Weights of a small GPT-style language model, trained from scratch on English Wikipedia.
Training: a variant of Muon for these matrices, 125M tokens, 7599 steps.
MLP neurons of a small language model. Each row is named by its layer, matrix (down: output weights) and neuron, and shows model dimensions 0-191. Each number is 128 + 32 x the weight over its row's rms, rounded and kept within 0 to 255. Numbers have three digits each.
A block is one neuron, or neurons of one layer that tend to fire together. After each block is what it responds to, as a language model described it from the Wikipedia text at the highest values.

L2.down33:131161100137126116127075075139105107130108062123106106104058120146152114081147142093104089106095120142140116096129131074162149092126107135073123176154121124147163181111147121121190099130225146176104129145131139095140109119115153112126193125162135099127131112146165146139036140173098125141173082113188140106105122127094114150099114147142174065130114169104104109101161191194113199150046102102164158145082097133173166152129089137118095104129174123133086138123112142146071128160159157127145093050087102132031097155097155145135132169095142129116134132120134198101185110097127121092
L2.down54:166107096146102121145188141156109123129141161130072146189078114137133123118107147142135162128120150126140161145105146113145104126131158161178137100133083092158106143200158186136155165087139110139122105122132080152147128123128144149154111077090090099136149114130129104158131143178130129159043111142092087098114158096098139073099068234143105106157073151121147160102195159108097127178187105122116148119106086234075143135158148093103096157114135080096165172154099116079154084143091108131152155179116104147136065135182124153112131174138008123118159144144145107096101137083116139114
L2.down75:132153147108122118104196126117171139114097104156156165092088135130147155132095144166125168069154146085147135157132129069108067132198145145057063110088145079116142140179079095193122133117150151117078148079138147111141106084100122166122084131150089134162144106165147126122127095129114150103150124163075136120091159122128106113111148096146057102121199135136183085108156151097071151142112130163147041131120118087089093131154069154072092080099161095145152125060099136132128107203149146102167109177186148097131142142109104086164165130103080167131128181135154159148121187109110116070
L2.down390:141136092084112152161110117186047141154076155100104180138177084167106112115154081126085064100120139133134126183097138096141069137109130116109129168093152088135095180126169056179111116120102165142126131119139138180139104108137178144129109083141117077097187124147135106140151120120125140155122151121111119045212163141179113126092125132183096113138118083098117141134148139114128193109150141107111102157156098169148183165060188127084126101147173148139105156123109130083057126087103149135120194145139121087122150133165140118101083123151108138146123137151143165185130127107216138033
L2.down572:071144096119098142170143086151120101088060111183141041155085137120146160131098103057148131125157155181166127145089134150150114176164123144077088083117102140162105119153169119074144123151080135212114222171145142146097137140172104139142159133114113153170142139104131119122136099206086203179144149120157090079105143117159114118084118137121000113120137132074140098154138169103096145197139083152149170083141130142104128123093058135129119114136112165138146118091133149133132137153171059136158114142107141138131123132166157143128146110187146112125166121099118111157149137119114090089
L2.down587:150111104127161145119060094153157126172137101140116106162164150094153184175121139116173129162147167129163112053145162118113151122102110115112146142141098136155169164112107116087178091133109130190102136145131103164153145192093107120085159151160089124150138155110075107181098202095087164113160137084161061139097104143121123128177145136137068115177093092114106121112195108119125108074150172123162184070095199189133125146118091145200094106164158075112156124131092182077141093169141103090082077083170131118172162147066132136129170149083119161078134112165136105111148122101125134110
L2.down590:156081125070163085131214143112057135121128152154066121132125088112148114112114136084134137097184137149159155193164108145119152180150136095116122108099126097078110100160118130133155133125091096128100164138122155125161127063156105114142124094059130068152133115181162134178144112084125070132125111107131144155140120102103082109116111136142089165059117129110149100109188121129118147105134111114166060085178093156062160142099000117136075152042167093134095144149165137103079129109110119127089184143155174170138104163119132123103091104129107113147141081162120113111123145094132098062
L2.down595:128076135105112067150144153148092101119062106176149089132133086144120099100143104103087128153154122157104110125095207109112127092105170110149120099045080110072135141101135140173061149161094156132144173126138158110185131119162116156060144075112156103127141160153140157087152106158179105192061160098171144110111051137121139117186097101102151149193115139115151123140150107165177128137154113093129123106170115134122136114138143107127114086159198107113135126150100095121105133144102110065105084114088111151106092010163101146115144139144101157138138085185123073148138152150197167093
Responds to: Table and heading starts

L6.down431:074115098087159059105125115092135082123111119108185149151102079067084135099124061109150133128128128163154111144182104104090102171152117071145113180107111128165144125163180120139100151103153095088148194144120172107165098125091148098150147153095149151134116096113110110106135115129183065148167096156124165121063107174145067125068115169138129123127082131076088091067101123101089197141122122137143134130091174170089130107177222101104129122134146103157110121120088160098103089116102135148118133067166145086155084162105114162164190156181137121154089154168157147153099079111165081114
L6.down437:086092068082171118117117124094126145145136179132037122142107099159090108110179159064102169152146092127055145162147123122121131160118103158117084134176067056135106168142151166155114076115155133153093077144161138124145145154108128119159154135061141123123157170149059138101146129131119153143123173066121105125110169163165135129149202164161190151144116134105138123097151145110095193129149090153098152140117128167125190137154090051149157103161084131127101171093115154096188173169167136127151152114114055119121143091160149133107152103149097162144188205140097142124115110164133182141
L6.down453:140125170074144161156133151108114143113107174184114057155120167097086118168128073135151126109082128107113146161080156142111068160134117111141151117203109154159130144137100084071159166117193167104125097136097098086162153129110168108177128094140154097206107138145131161094187115145099119119144119122100175104206073101160095130176132121117085124089168096115133115090068157150130058175119108086140163122109207127180111120124043114108131164117122145090137162212153114065134122141080132164119199134149100099097118163169147149095137108171103119109157097149127149102128121088122128097
L6.down459:104138099124117152093148165138111136163125121139159120065101202056159138102134133056117098112152076112093069135137122179132130112100177097146116127136174096175195128084132162083140131164123193060077177156126187107136106179164107140133138155105142152127097109105169124127108117118140145211127151085095164121159088164192105029153116138111093153170181112135128076127102177172128168107140147166110165072080145124109122144077103167148091096127147111071091140129162104141094164138165158181092120121182102124115095162134128146159097188155139128123137160179122089128142147098104150118
L6.down480:169151088142078135086192087107130127110107139115164117126084079143099132135111117055168110064185116181159150114147100130136161095166154138120122133157105085139133118171145151099136150131188178141103142127122168140135168076125105073169114216119168131118107047155086125045141081093157144139153138148102121169186089178060121138119059073069140138088136119091090138099105097186139154158162142135125114137142142117132116149131087115101122063168121137102143115174129159112121094138127140170142192113143124137127123147157155097161162124153145147044124109119100090164092108170112045105
L6.down546:118126103121108133165119113094103177109152152135095088128141144125067143128116101146121106156139101135138064122183143122085089121119148130119080080164079166093117133116146048141134122162122156064172146159132137142090093034156134121120145122114102085068120144136086160109139128127151128129154164094160149139142130132124098111147110031237068074098119101080107135122164125096181117094149169142159145131133134125072149119155082159141084148113145099148107151189136163053162199103113104090129126135117110122128108133111210164174042153132105106164165157103184107154068139145152133143
L6.down569:163159078104089142131180143110127123142217150078105178122156145111162138119095135177124159100148139156034156142058119093060129113104108085126121121103075112133113134159172087101139071074145138141123148159115140109119110070070084128136133152128124144146157145109084148103188145128115125089179121067166124152184167084152148120129078123125150076080097120141164160120139114183166152130127169138134116133095098102072106088146102122111086077093073096105117139114136142122111121078027133114114128109178067142183154128149128144091194069072130173141143140111130129113101116069154141115
L6.down681:115117124078139138176200181142139078129111142161042128124157102089112177129126164130148101074174093139121151139154142119134176087130125149103097164135071152117167147160123173124120144107191123120167151181119153141109101126149068206104099091166094131173076147135138098125117142105095154101127099092150187137141157103068133092128088085099219126133173128108123105122102091121134187156118098137125119115107121106121124087108123154126033115149118096121136121060181145131112119147098139124188195126109080059106121181064175156183179069118171138161128125151153106128134163114143147133
Responds to: Mid-word stem fragments

L2.down63:091137116180132129170120143117142118168162119091135097163142134095077086098065144081082127110102108128158124086131134138151169100153125179101114183112124129140114187119119116122094156132152132072087127188168099122171175137124119109154171107122198112147092162147150127143133177166099104118122167120146100158149056158069159121151143144170108089094071179110185094143117140124125137166183122085091138138175154083132105115172102155107096149112111061109131089123132110152171126171185139133147173052118173109150053097102084108142091096099174147139192129172187068135145109102155149206
L2.down94:184171148129093125114168130117112124131149125150181165131189130197156055098123152114124047119124163130100161118122194174123108120168162141131127143132074078105117132167143076133131189122161179176121134127118091162170131070144140132113123101067145121101092105132132135046140137097157130118151118096157131159119124155196177131153194125156081161100109114077092169166124164085111110096132115118075209082050111114073133109086113159120133094180089059075157180109132163102125142150098106119091174072109133132126142133142149105090138084169130097159175106146140118138118113113163122099
L2.down275:180171138119148084106109108146140121146081115088108145159187115073112134138064095105077099129129149135061163111084134111135097139103107140119130100171152135189163128138121154161130129087152095142124121159134138120057165153110141105079081153134063139114172121118185127126092109123121104104133097159115142051109127195142132062109156191109150130172096146090108130130121136058134107151168114082069148160113175112121142123088119150160194101088146128119141161170143187163136159176114136096152158105159102068091122127096160173148068186123086135156136061102133149109155139232189130135
L2.down377:138166111078110118100167111130153140126150027148094171128152110112119171153124107158091056160147121111070168085116124098117137138108104118107101129119122115103076073151057133122078132151145126120134076154087135134107130162133177127124139060154122146167149140106188131097145149192158107170109070123102098125126139114131118117091160175140084082116145074134169133167132138109110168034132103153097111132107200074085129179073099100073159127128117094102114081059133122085132104178156143135109102115156127129108071106089108141179157080101155170146116132124130160100094178122151062057
L2.down466:200187136114088139134107141113128072154175123158191129097139142098163092156168157150137128094159136103117134126117162113150103166109163119145151139164128140157082104064138124089165145127135138139126165172072101128129067131071093173137152186139079094101134154147119177095097113109089142104092138107098127099148136151131103138049147052056051082077096145091102157177083123120130130078113153100087135113147152071076113124109036158117109157152154150130096164117155139125158150108099106183146109122106084195122125195112159134134081092130113129180138067124146144152087135166073142139
L2.down495:113102180117107067170201093151140159107130127130110103107160126152145093171127143152107081098162125147077150163153059171126072111133142077150137145105111134109125058098101108142149170134204139156143140064143156149112107069142158155210125157125177172115135069203142112136153054121110147099176127050094094069145124084170117188129180113136106144114162115095142115145121143138156146106134138151059126153092110158155156096109107145127076087138147068091124085145125161105100142158212130105134077126135139126147121107136081127097104186098154142115154168059137150108111096121117141139
L2.down677:129119159112201127099118110135120175113109109133133138146093114106116169214166069090141137161121133127123150039077131179134117077139150174101094153098130172146147153185108121148154104083113149121092121159123132103100096136162175148110086137100179111170115144123168074082151175150138133141128109106148063148076149065145161171124136069173106136110144083092164127112037140146114118100148108111083094101111153121100177091157151101125115112116065162115126101079105129140104100113112134105161107072139098041140204152111119132118147097088167129153145126080115089127031150106167096104
L2.down706:130122180104082112176125155182082156166149076140120123139131133102213163159145121094128168108133129088099075181134173172098119077139122025190145140133109098131146130102104122187199131078110131159164116162117105105109120159093132119147092064117094112077165142167185116121160128132118145106090124104096134112137146143112115122087169151133146160164112142111126102160137139079096097101121155080103140104110117154097113107062165133093067087107129140152194156145135152091115120161118110128106120125123131175128120130181148205079099105144096089163122094147050127215149144117102042124
Responds to: Mid-word subword pieces

L6.down62:112136126119117144132090101078036070181154156129088138120156132094131144101100175166090182077126150138149099088090157119150140110108117124197172063152151080122150123049111093083160087132125100137130101105153135109100149081138148100154122072134146142123086131181121160087164138111093152089121122116125128137164139113031162140106146132178136135087130160119152199126119163117054185111125144090095093146096108124162121131113141148109105178160154138152086077131127176104128125092147106044096056112171109087193166098118124095150084083108133164159103161166180120111136126130162146096
L6.down100:083153148115136072107159050108089096149135090163164149133128091074145179117146132105127166146122152139170114068141085138174153129096135148124178134170091128139108104111130158156143155096110090107130151136171145132126151035119147035036105122089159141161088140113125160135192140093135107134094120157115099100146096149157194121134175147110172122142106124142192096064177124129110148128118106140144120104097136089145130094137162114125137056094099086118136147105110091104069111082116130152172119077197105178065145137112105107184087166133053096099141164153151196153132150155143108145
L6.down181:132113134116079131081184145110182176117100102192160175150135145104201132156094177139150127099127119145146086182158116099130119112086156145149145099172144109146171134119053146095099053080100117178144118152146164116142084141137137162196137155184155124168167118078077125156126240121163127120119106163092171140142124135115134106110085172136110151150116176060143088092142122172135087141126108196104144172118134145093189119111116149131138170147168090085084129118151141148150068125135074137082100115141172121120140123075103151130171135102133156061146111080124116060153141111111179136
L6.down297:146142125161120166109132109184074129112138108038132175115184138131130102096099059168165114102119084132165110098121162159098173076153148151132138148099177099104117166144140144128147199092213076116133143166111115078124075163101179070129121107117104109125120185175124118135075109147107122186181145105093163126068104114080139111113218060142109156156109104211131126107120116163148130114107128168110141139152114118142101146162192094153120147130111129098142146120128176140157118139123137160074130118141147127146137123092151072076190100179083123077154205137106110119114120127072151158
L6.down326:096083140136173111155108133171128165191184114126084146102105102128129098145176088122129120169108107120118090128121094192102042150114154093110117134158183093137114085144068086130158149105226136157102060123166184180160110065093151099135119136144090153173185116119094060120098135123138058154123135181117119158104066114077131130118142106111145119097137180139133157165135060156135118139056149124170061140122128116083115117125163121167160149157101156107118127158120083112131118118095091142139107142111104084154138136079146143165096120168106101129138101093131184132185172111155157206
L6.down434:111096156108110097042105079122174071131155142112124133114092124092125129146108108148123166162118075113112107127104158062123187107142064152195105138126126159150109075168166106103071133081159104165144090093141109151113145127150187141129119164153127108162112108112121100129170115111135130157123102154146146115175089114098100152112154087102124135053133144177155148079144102163056141090108059151116153170129184168120179092152125178184166164125130159143135120050051112087179121116145162124070105131160122138155146117135066097136114152114106124090092138107214176085115144119118188171
L6.down468:130109144128169085119096143133151176084121164062112114161135125124171105088105135113068168142153138142119100128242166103185099177105114124113118183115124110125162153072151153167129119126111140135072132058090110125132189116145127101124089127110098103101117084169131161077129126096092098120173202094123122125058116117180113145140132093132158081134109135123116146161113135163118087103165136138080151118139127109098107137127096174173154144232178161076105119123146131133136138181128140144162111071148145149070089169204125142118105101095146123149162091147220152177137155086099143172
L6.down670:112092133071141110095166130164109153139103151070155104158143111080169179105066158082126107095144132104151140086094191078200100061090116114083151171140132138163217155065130156167098159121183150112144112122104062117076072128116075123120079178101150153131155140116182124147094099093163089127130149096108108132118185110148118142105115114091129116116108164113164124075123118041132142070156140102168165098170119112121119115058108158122132191157136127122089064107133137105121088129083141197149116139161155137143152108096082102154186143117092132092134130099103137113097153114152088165
Responds to: Word-start fragments, title markers

L4.down745:126172173179159117083108062100190115096145112053129077209134142063116147106158113099144119152126101149126168067127129085163100157123189149185100168127177175191111185148153119093173142112109144204133135114157147145147130145098147113110154118133103103071031149080187152113122105124131156143088087095180145098145125024093137134122128162137128175159116102076124118118094104115104110125083153137098120118188163136098085120161113150103126162136152146187162095098134164097161108116110144125080147119141139136138108146134145139150119106140094112093112141099145112121121135062187153187
Responds to: Section heading closers

L4.down400:151185143191173120153125102160105110146161133121173128142195134130105151156124108093145138219096183039092143128169193112078168154123176160127180107074139166127091119099104091123085110099139155137108137198127152084113121097153118118076124172104112106129088183102157154136073156118107125072098127119132145191161128140139113127121090148081118189164128143119130132111115121116151142054114099164167064156126090187109121132099141140094136116124069124120041108149137125091056119171152138103095106109136119099089126107063079088147144121115158123133060093097084115107105161098102134108
Responds to: Mid-word piece after initial letter

L2.down165:115076159099112093056195127130138143123082122101145151144075140124132168152125095148084121060041186125182098169114122064140137106102104161137112077136123057187161117125136125101131147102131111169119128180185163138057153125176090116112092111148175147152106141155136156133142098081179146072096123058132141137159081125126170105177118152128088123189092110151110108166062114075138080133162104107089124158149140101163113129115149106128119120095172098130108118109089154065195091164114109178098123105130139138147121095056149159155152114112105150092149183091121119179127153136101172144
L2.down205:095123074098180111144162130117097141122143137126078095071104133120088172117154104102121135121113096110098179095061102120127099094139111113112124093083131123177151158115135129138142133152139231101096145095138103145126063189180145135195105089121164117156110158172079127128108109162121148136113144104134112128085075120139137170145082160153053137119141091121114111122161160135151128209045134111081181102139166136129104204119116128081150142125157089072121094136107138109126133138076101147125152089144141106127116083163203182084066151201107089112142109134116088180163067162147162100
L2.down281:106095116055155112161097141125120096100154137140078085118140107104000087147161081077169124130083145080158142121108140114143171138138129092136170136115118136114118189142150125112145085131104177118111092099107139100113121134059123165124141134177139168120070127146074097110075066128097122182143127098163137141166148097166179142124119108193172139130157150110127081090162090146083173109095113177098176081068200109151161111130140119090189102123149107141123167115109131101029169105082117086125137146128143087148158162117160131125147126096089113138114151143096091144175075134113113082
L2.down297:071118166108174114112122098125203076074092129106109052122159151024163132132146083076112150153148071182160130148116112111125105161096157178117147161133201150133125087111149184107151183101124158087102166118139147092152111131094200149123111117132178102128091154194172125131079155138100100141120166110113143165140103081131156084152122138124110178131102123105155100102081155094112124150131160141091146145127200077083189114168182162144123124107135120162152078099157184089132175109095180110102193076119143134144133139173171138159129123136076126114102146157158108145156129123104124177
L2.down342:144089104084136158148104094124138162111142160137172151113117165103087100127097103078099144157141101158177143081149161149136115115143098107157145177107133143098124127152114078130090125143142154102134116089108159139093097154158091106095124205105107146094132163128115168169125144150115093077117072112148179124130037147101113149120154146139088109029145136111187159133076119133164144145121080136150146136126188156093141143158196065103150182078122096158118123120126150051085146146133156118123122072127149116118051131123163163089125086127108108045110153139071014112089171131155093131
L2.down376:109047234103144150112124120136149156068091195117123055092138114110143159083105105100103181137104141131172124114127125088150104154125151107126155136092174154176079131148155152123161129119020161112111119129105090170075118145131174115121151100149100168129126122127103200107094018085146129125107111118153131148134091111111131129125098172174103115127153174066170153144085146082140097165099125144115124136112129144162155082136142160131170076084129112116170080159132155066096164157115149104123163159108173140156137123154163154153114120138059121054107186142138090129112119143115159091
L2.down447:153131135036112147142066166088163131112124139116152078143139155104177191117133111094111141108134129113164122110148149057087166173113135172126160160133202117142147129091165117129194183085134172162115137148105202130149131078148121177146159125098180130137104111163128118142109156144159108149121160158136080162096073185163173127108119116128098173112149135113155042155106130094118133122111185163134148109147182078140156178144131150194162140083158106191186141140119166106135152149136209113122173119071125121124120120157199081097171168124133146116131173155108117188169109144114140091
L2.down489:153122127134143100127128120065149148102155093157185099104063106120093089074147077103157150054180142167173123146121101149107156130189115119160117132182120165110130145150158107140175072124107120125144145142136130116126148116157163113107108083162144165135019120128028197186189097139126133136146105109162068104140136120091069110162112140121082148164087205140133105166119175128130129076153131156091122108074097160113149093125162066170128143157117094146125126150077153092103101182085143084102090125070089107092085145155115136126129060160102106137165105110091152140122127127160140147
Responds to: Heading and sentence ends

L4.down407:116140104087105170146157174107033148114110132183106157128110055147124139063213155121149134103098143109089081145136103132148106150104105134162112104120145142112171160158132077147112125098113179102151136097156178109179161169084066149168169060154139128134128147124178156201141065156097148120198124126119093160153099115122199108109078160173140147146108158131075140155134128110165159145100133054094120143138112170125114144053110091098192132123183134098133133127109134136076140175144124129167117162133128127137093077151118106070081139151120095130117136169083127135152063147168157077
Responds to: Wikipedia section-heading markers